From a checkpoint of a small transformer trained on Wikipedia: LayerNorm before each block.
MLP neurons of a small language model. Each row is named by its layer, matrix (gate and up: input weights) and neuron, and shows model dimensions 0-159. Each number is 500 + 25 x the weight over its row's rms, rounded and kept within 0 to 999. Numbers have three digits each. A neuron's up and down rows have the sign that makes its largest values positive.
A block is one neuron, or neurons of one layer that tend to fire together. Before each block is what it responds to, as a language model described it from the Wikipedia text at the highest values.

Description: Verbs or word-starts that open a new predicate after a subject, name, or "and" in encyclopedic text, e.g. was, named, co-, also.
L6.gate50:486549533484520538495475521524509510512506497479535500508519503535485534507539470456511500448480502483531486506535496508479514561500520473523506479520483498511562521522491482517492501488501530502516487473534479499516487535513557499510515513502503490504476500494510498487551501479443489487546470513507516505501506512473519472512537484479537489467517453500541504504508479474498497474510495440514501503517484492535494498495510504440466534504504534486527459530500516530528513540482506
L6.up50:530536488516492502544538509542521495500492482471504485491468513512467496474540477536499478494473485521488530540561491502467535534483520465511471497476503493485492487502440488503471507476468557511521473498509515528458474482503542528528491487508526473552487486490505506500471490512480504466500531522481537537478488511499518537539533538471532518520456511490517499502478485472512500471428480491507444470501492506513501584486525512452516516487500524503503497469535514529502555529509496

Description: Periods and semicolons closing a factual clause in encyclopedic prose, often fused with a final year, as in "until 1995." or "in 2015.".
L2.gate416:482483459500480500527508493531475465504470493479519479478504538489500483497527523472522458515443517515557456522517501527495511539486469504551490480461524500487529466517441516482498514469495482491507507522473510484462492523491498515521495494443507456499492469543491465527506544467495523489515509457477491480449507541527553507450497503493498506524534438462456487502484523468530488508489547453490503547504517509531492535491497552513522515455492505533490503530478491512504486525515486
L2.up416:506513533485443535476478495495487497498505521499508494454540550538552520507529507493537537514494531565491444513474485507521505469503502511482508534480500545502484522472525477482499565456478476538513518501442513500468492526456531464492509508506504484518476504491524485495503492488461470505534532486498490521514546497512502485516508497536581505513477466457506528490514526494500514477509502508503509491482498463524470503470484532486472496514494479530478510476482503449469454511477507
L2.gate435:506500502508482545519503489472471479502497510501486530472517502526517501483495491501520449502446519547506512475484485503506507515506485504509514484475483458492522494534499527482494532457499497499520498502450517498498483506520479485458548508494492490550499473447527464468490493461496515483492502508502502500467494545469550520485476566499522453510506516474538483503504486487484535490482521496540496524498494528510510490478498516484480495486487469516439514456525553538514479474510484
L2.up435:469490470494525476510531501525475491495488499473504505476463497519516509436488483473523508527476488473483500518512511524499518509494514517512546509483493504467491477534473513518524471524508469520468480522548519509498492542495521518508483470477505447508518491489527497486492507527526491448492470502470507519477493513512457486476541491528519481498568506466452522526474484513500504520501507472498474470519504516479523559524483511512496515500478494487495483564516519524494493502471451
L2.gate702:480493544477499512484503530529502462528485522541543514486492492532507500511538487483505496521491543502504481491512516476457537520474454531492470497485524499483489520540485516469486526463465442512470535509517501508451539526523491500465496480525517453533482500528540442489526543497483501504527550518484477532476515520503528470497493517523460468488506493447520502479511524498483520515487512471505505498480484482517530524527481497504485483440476487478500473515457504508470508480458483
L2.up702:475519518470450498548456545507496549500490521500537458493501521540508529487488501485466515507455558486463457536528515479497506529472455493530475518508512471445511506477502506481500517484475479507494516507474523540458535536495463540473487508462480467497505474495545492502555528494508502507477460503488462517487502514508531485522470524497493509515493481449455494474508507482510500500469512500501467509514468478497548559541501498508534477474506484484525495491499462491513524479507473
L2.gate787:529557533510551516465533521541501493526490472469493514477550504511506530525500487530459502469479460496524457505516481531473512541509513503527467502451535478514549442507492472455509542494483541529474491492450498495475502536540510486475515505460486459446443488474496464478430478514485546488494501515533511422487517491500529480488504491467512489520505452474504497459492466507493488488507501470492465515489478516554482512521455513465497505522485514520503483462482452528556491518509511
L2.up787:523484525483523546530531549550507499470497511450494510506498480501485467506511489459475493492425489501524516533508476489515518503515514505495481525492488547422503417506509475486515520488498547483495510462495500471509490499512504505469501503451496507468499488496507514497483533501522518513514435558498463476480490517503538529497502467459486521514508492441448477486502476518514458471477514465506520509512510453476535511485490492471502520523508471510504495505459508491528474518479441

Description: Sentence-final periods (sometimes commas, closing parens, or a verb) right after a long noun phrase or place name, e.g. "Darlington County, South Carolina, United States."
L5.gate87:469558498491524469454521465485432499485516475490502496519526513517490452497514495495489505481508491512481530535487500534552490518541510471480515467467508542508471487489436560510496488492473528503533514545484485531495519542519484479483501483509493480465481505476497504498467482495500512515455481483487482485500488498536545531491475477463483471492561466487502519486513480489506539533497501522494530496537481474500509465487545484526505478486495505483477493489451541469496517492519494
L5.up87:484521529504486530450503481496549538446491498514541522484496508445506495490523520493516490504467537526441473499543508511528500524524509515499470491486486491471512472508459467481528455454477470534528489491507496518477493537466524518525503486505496481488489503491480494529449486508531525494498507520509494498543501518529478495488505497464520476493498530499432497497518490512462484520557517530503497519488480515524489458485517494491466529514515457475462477439505485485520455505476520
L5.gate97:548531465488490531489518496474481529508446464488498555468495501504489482468498505535459496467496479532530452491536460552541498490437490529488533518506510518451527478499510469462477531470525543509524503509526474475487496503461530482495499446486457484505542506519524505469503506466513541519489449531509482499488502563540489521525534515554538494460478485493475494508527466524474537471473541493494488533451507487529480527456476491489499512504500507508520528523482515455499489511483510
L5.up97:504522501521480488482542522505472495551508489518477520459534463503505505522483482479488485469480530522494528578539526502482521513491517489507496529507490505488526434483516510485496485506499484503490558539525507492535484493479479520457515466474484489529504505494555494503480508511517515485451498508521520546495493512484502469510471493485487421524521480500549503466506482564463552496472499499466434515471496493515519501498474491572489491480498519488503479537502551513514459545478465
L5.gate99:519488508529486512530494519479488474538482503466465506450519522511491495464472473484490501470441502499510485503521448495541521476475503528478518474512505490449523495500514559468487509503521531504512522483484513503528519449515509483498513484471486426485488483494500522519484509520476511522501452471459514491437520499486521533521506540510467498447551503464447521505474518468523517523483504492515462530468495489503487516475496539519508500474481491514496530508523550489522532501491476
L5.up99:495492498523540526486466479471501517509524465487526481498540515500543493450495475486494498505533556526497534459444471479531507486531507553467478512503503445514501492527498486507479544495494518537479484499508529505514533531471528519456542476513488511538457534479534488499459472525510470504456523507479505529524525481486477462540478523445519483500494507486530505491521496495519508477479509485548481484480473510539509542490492467474498545557503475502482508467485486490459487480471523
L5.gate110:497515478558485511533544488503507503481498518482502493475472549512543477480487495522472489482493486550564492479499491529493489523478505520518424515490470522509518476490500485485507524469498508527506466545455521468510475494484474449437530458489477514511515492463482498459484471543475526481489487531463533539500513534497507512512501473474548489513477499493490506479501491513507486497514515497514491547475480539543433491492479516498497502482520539492487520468499559475475482507498512
L5.up110:491502507479475514526495525493476493511489518533506527520496536493470499493508504518507509511521519486476521496516526504526503512487465483519469490524499532499470507532536511507504554495501535515509494484465543458485487514495529492450518485509524465477465455496542507496510462541450510460490522557533506518550536513488472516479519515498512510528507493515534466525556546516501529547502482490458487560507505508488494480513524529525489503469462480538464495501474485473458530511480485
L5.gate121:473546527523508495505480484484472494498496480474483502501511502519490486494556465486480540497507523553505531509520487523504495509471519548521510490489501507479490462504472525497527471518536459490532469494492511482495523529505562499473513467457521487466490467460508484533488496490522453522519523523485480526521529498520539503484490488506486506472530455462493521525536545523469503496526538505512482538524469431495452522497507529472464523516493487500492505516472490477480467507500507
L5.up121:485520497526493501497504546536509502546514520461486451461509483477512465559490497489506508493532509502457503518548477540481551511537539468516501527490464480527500486541496515478499495528461524495487486478449545468479450469471530472471484545517527470521487465462521542497491523494469511484482499472545519473449460527501503514493498478535511483502477500508464497492534487498550513518533496532511499541476510498518518537516487466502533509449549512507494480460549497470506491519532482
L5.gate136:505523497482510539521479515490484474468471490517504488480468516525484512487502516523478477485532517570501497492511518480479508542459510507492525507472472500509479466493516545512508484492541515548506498519513525469464486529473500518501498462493499479438481510487468516510484479506478499485466489553498497499506488486480536519449512492465537490531523494508485565465423501498486469491452550492498469491541484510486486517503490516479478463499481503497539491530479562500503518479530522
L5.up136:508490500498548516536521504533476518530451488515531513485506547483498472524495446463443510490494519498491556516515494500474518495482453478503478493534511480456507492480510509485470471500526509522515535516470500502498519549485532493470489521487516485439457480497522557487459503492535455493518440491522585510562479493489473514501482491490516511529490475502499506538470495503489551481528516514512487511517480533491500466487429542535507468472516478508528471504517499511501500508506510
L5.gate205:492493552513499498539527497556490510496495506516509493510519544484493465503439504507485513462521530458472465522514471518540508477468485501528531493464526526503530546553500498465509477506517510520486497518443450532447487475507559469518509499476485492508509468491532490488492506475445499482520519504480444502468467469500532483505458512492533501488486478481522544520499479493537496524547505477469520493463546494541487463499448496545476515540475494489492519504524508476520508523439496
L5.up205:527533463565481520535435480494427484535523497494496485511467526499508511526512484542509491477508511459500476539510511533488519500508487472511488499478462522498476554495476495485492502505506500487531468473473501513478500497507558516501462508490539485459513515468481534458485492463461511497520545475514460517508500533485491528483486521458526491493530496505518445484525464475452491506520533467476540512516493472500517441520489528504507511536475506487466504512530504473507491508491526
L5.gate246:560512485497466510521515486533504533507438509486533523477491494510530488463530500463466521500512490535505485494487489499488483487507487531491521510463473463460498496547547514496497527509542476546512509514499511505492496570465498484490500477478465485465469503476506481486497475484521527481465479523502474472511479505457526493491528489501497483548509516505499522483526491528572522485490498528509468500487497425525480438481481490479547477524534552513477503509488515475516493503514503
L5.up246:522487546532464482536542560487499491498555489499492480487447531540484443502537520501506503511469523487471502493522490502469542537487503518532547504541495460474430541538512567472511488525494469511491477495497506493482508481488500511469502486544488489473512512525497520455454527485474499509510501477492491501511481490543513517507521509514543499466511482467489520496508506521475457488514537556521498484514500484505479524497477506508516510455467477476485525483507479487477544518490532
L5.gate381:486472519521519492522497521495510502524531525474524479460479527485513485498500498509506542531524527484517461502521499513530477482533501491480466540469469464514487469487522522517487483482501483484461506485518479540434486512496497494511556455459514509471493489479526529544460509526484515513458523502525506555491486496526490512484454503479490542523476499475514492462514502460513530459504498519518485540494459476518473513511513515478503509475493494561506473503452512495484503507516494
L5.up381:474473545493516540496488529489502514539482547490508487450527477498551520487492489531477469491479530547491454520547489500490478528521478510500532489549480484516505466499509468441531472478478492510462516499508491575487496520450527509485541513481458501505485501509485514523476502498496501517533505474515466504462494478499568480474448504497519524517523497439513519476538514532468459498515482453474489471524534491461553478491521558470535516522486538503504460459519501493491542511506502
L5.gate683:500521444496508506518529474514503483492443489467498502467510534513545552525484491520451476469492552512512531487517524557494511503493535484490461485526493512491509478510498483503480540465557538571465483497508497447463483516507484528485507461449487484441474528463516492502492456509477508519484454492491482536509485495512523514543507468471539507519462498497473520483473492493447517514503545534498489494505461523474497493496466504480519498482460509497507494501495509476506499494514535
L5.up683:513485490540536471557509450477484460499481492456475475523497533499480516513542504522535480541494486526494442491512517527447527545493507520520531485494503495496500500470502470507506478488518513502477502520523494511449539550490544506524495513491477479499531525514512491505519548488495509484537505516522512507490513525475481516486501503488502488460475455466457514483534521502480492446464497463492488477506510467516549510471514507508522519477468536480454476499466493512492481557531564
L5.gate684:491522509495515510472507480535536523502503464419481509490481512535500531462482471480509485466527484489503510537492526546501497547516543487539485487489514486478503502543511477487523549485496508500489458520547519488466515517463490496540471475478494512501518553479503520498473487511522497474443493534521489515529542492531511500521467502484555452493505450478479508507501488516484477490485495502515537469484506486505484468547503527479499448490455537542480526476461518463547489513530515
L5.up684:445499509535473518525518471511489491518508480467499508445494541578519433502528443492484531479512489501493530481506515470510481506553500519497518511500515485478481480486496515500467492530485483506523478546498509523534502507463506460495511463458511518499475499465487559497510496478532471467509512467507511542491517480514450486463488470481522534498490516483492475492486494498492515513511528509483517515442522470517507458546470487511515509465505467506483471506512497489487485473475507
L5.gate747:521506461493483495524523492464448459505458482466508506443522515490503485512509491487474501504506522469508506521514460483523490506523516503479476510485546494421531480504520502467494495519497509509492518547507484482537505503531531461466483487489458483470482496511524537513441545516506494494488484536446544481483505569490517544534473490482492494530558479470491531507476540499518525554502536465504470552498488499536510503490466487521543486509492509521532494523445491478509490479490474
L5.up747:536521502509484538511466431491511503505532540502497539468496519490551526485535545516486487522485501551519492483492479504529532472509479543466484523458471523513494486508497481496482497496508511529525488507484496487470466505466555475485506511509502481512467527490524474494509462463467484478469491480501495526492495508495517479528463529514496484475512509487512551476542505500534500488505506487567492521519523514530529522468487458503526491524462468492516482519545531515451485533473505
L5.gate760:510530520494523525502509488529512480497503499488500510470522529520496531480515518460506490486505534492500489535528487519528479480472483522553500496508507523452496502527464550495478485468510463478503496464498484478473493507552500541485471507493514467483507439511514496544499505501443501458517488509478499509481545475479519522511505498531543495502556518505498496535442507458509538511539500499511517517490472493515481490466478546516460493481508524518475495498478494515491528515469490
L5.up760:462508509456503496484547476531536495491519472460500457516492506521523469505475458455507549495517497485448482506497481473522486504513524506516476476508533542484474507523533480491478510518533448536477489485521495561493491562520518536505515507511504464450515463492538487495527552500469496520514531509479473532505481481503520502497478520511480476481552508480492515513508535509498524537480505502469453491530511510465491525497483476515524483503543512506459532493526511493499512478488494
L5.gate761:498484423538488514550474530448497469520472522483504494493521520451471512528531505490512468482508443488535495484530506539498547493512505500486489496451534475452491470526504514510490468500519516490535459484506496465462497514544521508495491505503499481449446517493502476501527563477524480496510465521457505501511513495473457483545510485468478484480546494485520519502488482537490514514478523506505496474524494490508474492492505462517510466522500482545502487511468494525509531532507530
L5.up761:535530499511503516539496420540469492500524508509497522455500536512548503547496527494503506510515483532522506485501531523508492465498464468511530516500482466481474553493524505470443513495517474491564506461502500496482532469518510518488477486471542510487504491504482529450489530498445508537533533573539478519525504534509454484488489518515479494500495480527492500459526524516459543461547509509481530496495527502525504515458537506512449464501456487470498495519494481474502491503471513
L5.gate777:508536493543525510532508472543482496485506502474486487466555505507496536512538521502461440505497481496490483512489490463485497507498530472481509505482527478493492498493523510496475512491484491541496557496519526469484454538471531492469496496499429457529480508466516490479535502490516530494439458503490512509485499482483531430498462486500493499524512505527529526443498528493492520499474524461518513507480526469543510494506499489513544512489480509494497520521504498475502488537505514
L5.up777:504469528515490507515517467546435468497509480462472526473517509526463510522507515503501515529520515498521488572518488477507490485475455503484502497522524480471530526475524486441486473489435547501516485518491558491482478522487530498492506487496494459492462484457507521508469536471436505491480476494482490480503550469513505496516482494524492512522498456474510558522494444472482568492525499502452496538493496502517503508466475512495505487521454526451513480450512502469545525494483453
L5.gate809:521495536507502504510528464482510464540498482519516506452483553496489511478504485490505510547485525483490479516470475496518505536486484494477498517479468505492531501504477484468488501436464487525491487498476486480491467505511510464513466488464505466534516476488491477557471524520482470522477507442468484503543522462462503495479464479513520432506483504474513515529462493448522510510496515485526476501451488474520541510444463566515521516513510479523508477467500482481495512508483493
L5.up809:519481524516525483512481500492488518533494520506484493461515508519529452516479470527508476501444539477507489513527501458478475459468533528542511528483490504477533509526439498461491530470492444505477495502514544494504468515481493513464498501453452441529488452436536498534518522551493508507499497523502500510474527468481501482470463486514491471481496496515469489511512506504499485505521496465499496500512525502503522507504543524555493496489527515486558453513513479471549504507513512

Description: Main verbs opening a predicate about a person or thing in biographies, mostly was after a subject or "and", e.g. "and was inducted", "(1857–1938) was", "is currently".
L5.gate6:486504532507537535489448513544528475500503475523508495448539456516542519490479468567520533504522498487506442524475457546491540524543472492485489500457512488477530468493487469509496517511468447481488480502517480538460496516504496493489523541517518534477489449483543527496477458534483510476485519450487467555517565513483467493505506480492488495512480513490492491511499459524516489509482509496518555490508486497474486479514506587511466490478515484499501527478520515489525451501524508
L5.up6:486498521526496499501444524528477498517518515539510509528531530517457524501511545491525488501511485449512519477475468505462466528503526458535513462484439560519469517525474509489488472501484537522495527468488516467482482497491515547503483513475502460475477487521467468471478487459511520511482478478506506512506471511511509535496503471523556469509488490535487529471542513477515472531479505456492497522490540512477524529473507512496470523502493512549496516470515526519512542555499547
L5.gate41:504517481481518502517524538481509510491482522504451511509537512502528505482493509465478533483494517530516508522485534441539533456493492534472474483499477497500537527463544450501508507480488506496511528501491471505474476488476519466513490493519513516500530507524488501475463463551494496416498497493506547469513468567546516466519488513475523512487503448487518481489539543483521499532494511521489490478513538497506482504521488480521482505476500476507535531506522497464437496508452453
L5.up41:486525510471522452557483509501497501517488515521534506511526477524532505521549495497444511501493474490549485475473527469539521469492473529462502466534521525523568501519503512502509446509469485485510487525552451504497505486482533499521515476476488467524518511507533489502463521498494484509510478502479493522497511485456512489575524490471504511485485497494516515481487521460481507506459510456532502521498544500535511519556460517525496509490475509517518510442550465528479470562472464
L5.gate76:537559485538475495468475463507494484498507511439492557509519573537527519516483484466493521473487527468499467506492520527505518477508521496494512475452512528499544529495535468505533518478486470523502524518478512498516506511516498467478540503513537470497475474484524542475536474541493509487518509528503497497480531524488489476525468495524517532513508487465514522507549499510478518469547492509500517514460541492513490429529480513510455469458464512526478545507497526490466438537479509
L5.up76:506495495525486509500530516520453482480557511511488547503469498492472501556503503495507546510476485546504443527520528490478484525528463500558516480504485508521538471521531482480528511507460508502502489523517534431494480539518500517501481511464495512495515488531478544471446497520494545487458491510527484531528536482508522490522481517507525534489505452481492477483527523468497537483512546528477536485476463466500462501544488529485504471450502528514501545520500467489483495527520505
L5.gate173:496546462461502491485495506467523502517484479524504507516524506507525544513479535452521442489486498479511494539538507526494497527516553513487468468504502548527513456480513509524497534479520543548555470489533500475490498518536507467494479498502443499463477509505504469508477464518507487460509517496488513531549481513473513521547495515506535445495499491449492546547522482528473506492499488507454476486451510536477472478479501523497485532468470542525457488466565533509506459527521526
L5.up173:469506490463510509479539540504457532490494505505481522499492519527483471516493509530502470528510530464506513506492525490551498460515459509504504506467483486482484522477486522499502495548498542510519521538493515506502535503456527483464512520491520490515452483502489473458515508475478530507482494534504506524466489507526519460461505524464469503539519517471479478511480497542480532523524534484474464569531506501547465464550517494564528512485518483510497489487514486497503545502462489
L5.gate238:456511501483554518492510505483490540521511502549523484530503465513489507516516517482516504485492490502512499485492500529502501503485508550476468464472502560540525496534494442513505540470525517515498466453541480475494450538480500424457511518506503485537501527530456479493498478538464494488504522490499524511526454490512458510526503515468545518472506501485525508479489503491510495492523495517532457529478491504500474485535520489486488511505449529511452525481522504466470502542519510
L5.up238:476470496531522463521540524495500537498441505517505466491534499490531516470514507495458517503470467491509489481527474509510478524503515473477500479506512547512524486503522544465464521456491520506464471487474462469460507499497548467507512510496493481483493508554455453494492527529538486475540490471523505504444449540527523506520492520494471529493462477479506483504470541487494513498523484464482455495471527488501473521521511489507495518463500529511527511468504520507453522464485475
L5.gate256:471494493481554498491495518539486511540497497477483496463529504473518511504487512488507486493486514529511581526497479526502534546491503460505492498540491500493492526540497495497481521463496488528499526519465575463507473477484517518496515504544479473530483460484505503482509504538474470441477496464477482514507490462485483528469509499484560447533509459482470463517466479476512475521527480516510431494503482581528474459456514508530480537503503501531487519471525549538473473521472489
L5.up256:536460510521506497504504463489538536521542481541502510468503472448499502541490486487524511493505519524519458514490545496480510483498478539543533517517502503513559500486505504503491483441529518491537550498492506454502518523468495502448469460461482440485524471494517458489491486498514487518472501546523489522497529486468457532499511485516488493532467468464501519514531556512476531537489503474475488496477505518505503514512523543541510496439522482525521486498476532476507503512498524
L5.gate335:515504474530497487464487507480535564487500503506532506517517510501458544524521542485496518512506514517526474531526506466510506460516496487469470489459543506524506505498527505508487523497459544499504485493514505506450523487511516486515498481537511513524443500542454454500497477517536513495476501477487529490511458472535505511577492524518542519463480447495508508470481543509499526507514473484508535498493546513501500475481495447507524430497512459486477511497487489486487486507516560
L5.up335:521506462505485476467521487489517501522442471488498497489556517506491521523531500521502548510518532484463500509514516453477511540536498514514496463466524471492530515538537466479513513473477542511465494515533485490491552495509501488541520522506519521477472505459456478486512462517474489548517530505489553519431529522537496531524514526514508519469519477495563478475516525515487501491536454503532476478470467466573492508510453495542510488513490503541486499490566500487544494488479534
L5.gate343:517477450492546502455525486514502451474473498454502523508490506477520487520535504452465502521497509490503530517523482483470509477525517492498484515490532524518547554477551494512522478492473515495481514539526481508520506483504482487462495515521508475500474496479513478434458476499486508518531486513468534436507492514502475502476546496493523504565475520428483510491505495534504486501446503501520544495455509512552486499486521535459485491489467466535523471477520490482514498445470515
L5.up343:523503492519522489505500521504488509431489499484507485543545511490544477517478547525457442460474494564533517502496470521504496486540491462492520491472473491499469483507456462538456501503522515504530534540563501492522490513496475481455536456502479494509459470465461521467510470477498507477515485498508532497522503532481499481516474507509499473489514510459483490559457451518473516482484530478494500499485510513496500509492506525483515512498493498463517533506518537488476450523506495
L5.gate365:458506508480471512540443469498496503502538446533506513477463512517508521479522516516496523478510499473514473492453497491538514496508516535509514477422464513518546505483476507522483526507474445514527534500519527510500559534533517484515525508453465521496547510497519497504523496502468483498479508496514531529507494498483469501494479474505503506519513487526532537516484496471522482491542507461491507546527499525526497501466526511477534474530539489530518476485483530536479462499496519
L5.up365:492478488491469525499539512473484509454456521491535486487485468490446506542477446478499542472495527504522531498514518504529502531497502500519502500533520497534551482511497455501523489483485477523519537482491516493489440487525518503522498504534513507471511469497483524477511572515487494513485445492465554472485483509552537461508477509480557485524531458508471518488524479516467509504475514492459514536492504502505515522462500520518471533481513455520504503530482484496525518507503443
L5.gate366:552531466477514504526499498522525468513535462452531555462523482498526491542498490546486531482460570476521518499449478504492499507527470505465471508484534488501481481558547535530505546519497496533518489518453485473459497484490482492514517500484507520510480455473496461501507506483511514486472484526495508534520507502486506498494490549540505475524472530511504526476477473522521518498517558551422513503490467514478462471470484486479466497443504521470513483484483512459509462516479496
L5.up366:513487493539526508482512528544488523490507524532463499492508538488484536531514547481514514479490487490457473492477499498503511483474538507522478483482491519509541476514520493498502492488466516506481479485492501484488502466531504462501500508524472496501488497497485524428494490510484473459462502555458527468519511493493467502488510471463493486487498501479535484491513505506505497501529517519468525498522532547556499500517504510491457474453468496558512550490539501480514495529512452
L5.gate405:470511494505499508513505465491499512485430475464494504471505493468466519521536493501525536458494516463531534517529509491506513531535539521505525513490528477496492487531512498480519480490481501517469497544486497491498468500500481432508552489530535498491478509494500505524531529519472471495505489494532548496438482554476510489529488507473446556553510483439533487459485509462504528459477488472512467491486525504570470510454491475511529510491497513541491521495480521474487473538483533
L5.up405:518509489491480422493486488497531525516524466469467510499489538485512496477497473488512522491531497469501535536505538464487508515491503472500474476516520470551515502498499465549540497523447480512494525529525556513490498504494491497507492489525504513511480518519529511511502497542499473528526488504484491501512492480527461469521514503449538481455474461515542510503506469466532541465509501509490506512499476483485499463492488533485494554483461505525472458510515509498517544487481519
L5.gate476:514512503511529476552506569531497505457522468482489538528510518498489489508514518502506498478452466499506435488507465497476487510474522485525492495466512496549464496537521516479501461479499510495496467518523450486439547506461504487513513508463544513552502554529456485480467517479485467472503530473514514550464498513485510489522484502549529511496453478480513512461505524527549493471501545548501507508488457493537496487494533479519478470486499478522501464495519531466500526535467522
L5.up476:512466495546479524521509502512493504499454464488508436478502507456522540500460435535509497454496470515512508486494474503522503509501492491505484488487475527511482493517439515486518553497536514502517509523479511491494493514469471474483467508494518527521507529494483482515500477531462491506479519434498478531469498514453493504556510503541521473506501438524485543499484484514511540476518542528525477502513543520454523446480478492514516463513497499528519448489533497503508511511479470
L5.gate653:512502467507525497493465482489510504536517477509507537479527515485525527510509494504515489467497509497518462508510482518517491510477473530508485474486494477533508524527535506521521532463471504536491466548511546502490504515497534479487516479485513492480481499508466486479539526506467510470485521491533542487542465513527480498521534469495540480494523475493505494490472511479488530480537468479496510520484519523516497507507489488474512498487499537469444547505538509476528519459470525
L5.up653:491445475443497512481556500522493486517473504470513486489538543502484526504538490510513555484526490507491480506502506502492510485510495527451467521481507509475467513470517503472494521504463542529499478517439518507509490530479475515505545478537508526532525466517477520462495472488522518507515463501490510507478510506503493492469443514491497525589514501471489538484523512475488482496520508477450500557563502501538482479499484507495504469499476475497521492485543567496511529496489483
L5.gate725:498523464542468468468467469485492512485443485480480506467466505446517547459504489490464441509520521508527483499521485528524520509510453524518457499502512492513505450511499519512534499497475514529513509550516506470496471460546478508490511465522502508492461471453476493510473481513546483504515520515509554553525492451484488505543515523510521466507522522485532494517488512530471506516509477447533502573492531526524493495518482465502542506521464459464519513481524476479499503537508529
L5.up725:494503509484481516492514520505494524471483497504545503477480518481526516493543494488460484486503478511549487498533502472538484482474509506500505537518520495518494500486514507490525540491510515518474499531498473448480483490526482487499515498511501503482490492474509442504489539475544483524461478537486484521532477513459478482502539493542562464495468450500492487534511497531520547482540491518506516530505508562529488514507496516513478517470503484483537445506506490446528511515532529
L5.gate741:490504549539566483479485502486521518541504507545529529503513547462511488484497530510479528516509504500533457524502525538498503509483480560515464459470492488488519526465525465490529478473492487531480513498489506519498456510464516506505518461415498486502538488463462518450529503490486491463516550489486551533520510485500492457495520471545485482508519512488528519489508503470493532505519530525498467507505471498472474503515527497519485504468506486478471513511514498503502517525475506
L5.up741:529543525524518481492466511552507520472495466506472481485508475523501481500482486520468520511501521489537477494547553512518459466470500504533503505494457466518515492520510466488491475506464516488499503463511498539509480545484531473500504495473513493497479517461498456489492534506482486509492490506501473533541508540506456520515497516511513487456491495504459475509497524496475499543506558489476550487508509489516485480471500528503490513471493533518484572503527512448457534487479477
L5.gate791:464498492509469488479516474501513459485565480501520457469507526492481515455467527525476533512510519574490503528476469505566465494496543487507473489479525519471498496491495477468552522539540499529485452583497469531475488525494487481505504506519527526454474523512468501493485517542528516507459493499477499507530503447517547532532460518504484525469504498528548495488497501515486515521530546469476524521511491493498423496474481517483494487515498498456518492503497507531528436495497491
L5.up791:485501526546483513504478470450445557526491502460486548500477527493469536519512519523479485476497513465567500489487472506478499491470516506497499533496478521521493519516515505522470512526509524514487508486473548444490490519501473495464485517489510495520472519474504461440521509499463559469492469556524544501505512510497499515542527503533484537490490471496529525478479500477574500437512535522490478488516552539521535510547529472498421455488473520482456498476471488478471512482511496

Description: The full stop that ends a factual sentence, often after a name, place or list, as in "football player and coach." or "Scotland national team."; sometimes "also", "initially", "probably".
L6.gate261:508536457508507490517519449500571495508505491479471536446531539496505463480507494481486467533512495525507491515493478462521522488556489530529484497511492473519461486506510460498518502495502498498516462518511526481493519492493527463527499490506487467504496481543520486502440498522492504448520489457469527508483524521497480463525512477498495478543508470507518521493526462486553514510476495509512510515452517507557550487463467497561505488546467488526479503513526506501458525555513474
L6.up261:527511476476506506523513506533486532482534508498541513510528533508487482506525491484508471436477512523457518511542482453511462456491503487549458523540480444485507491537479498492468510477524526504523492473523509469493518502496477495508478536476514469495527461463514506494461539480489495504462490533483485497526493534488498560506440460541512478482478505520500535489533472480517500509511533471540485513518471494471501481494484494515485512536522529505511505472506503510505559522541488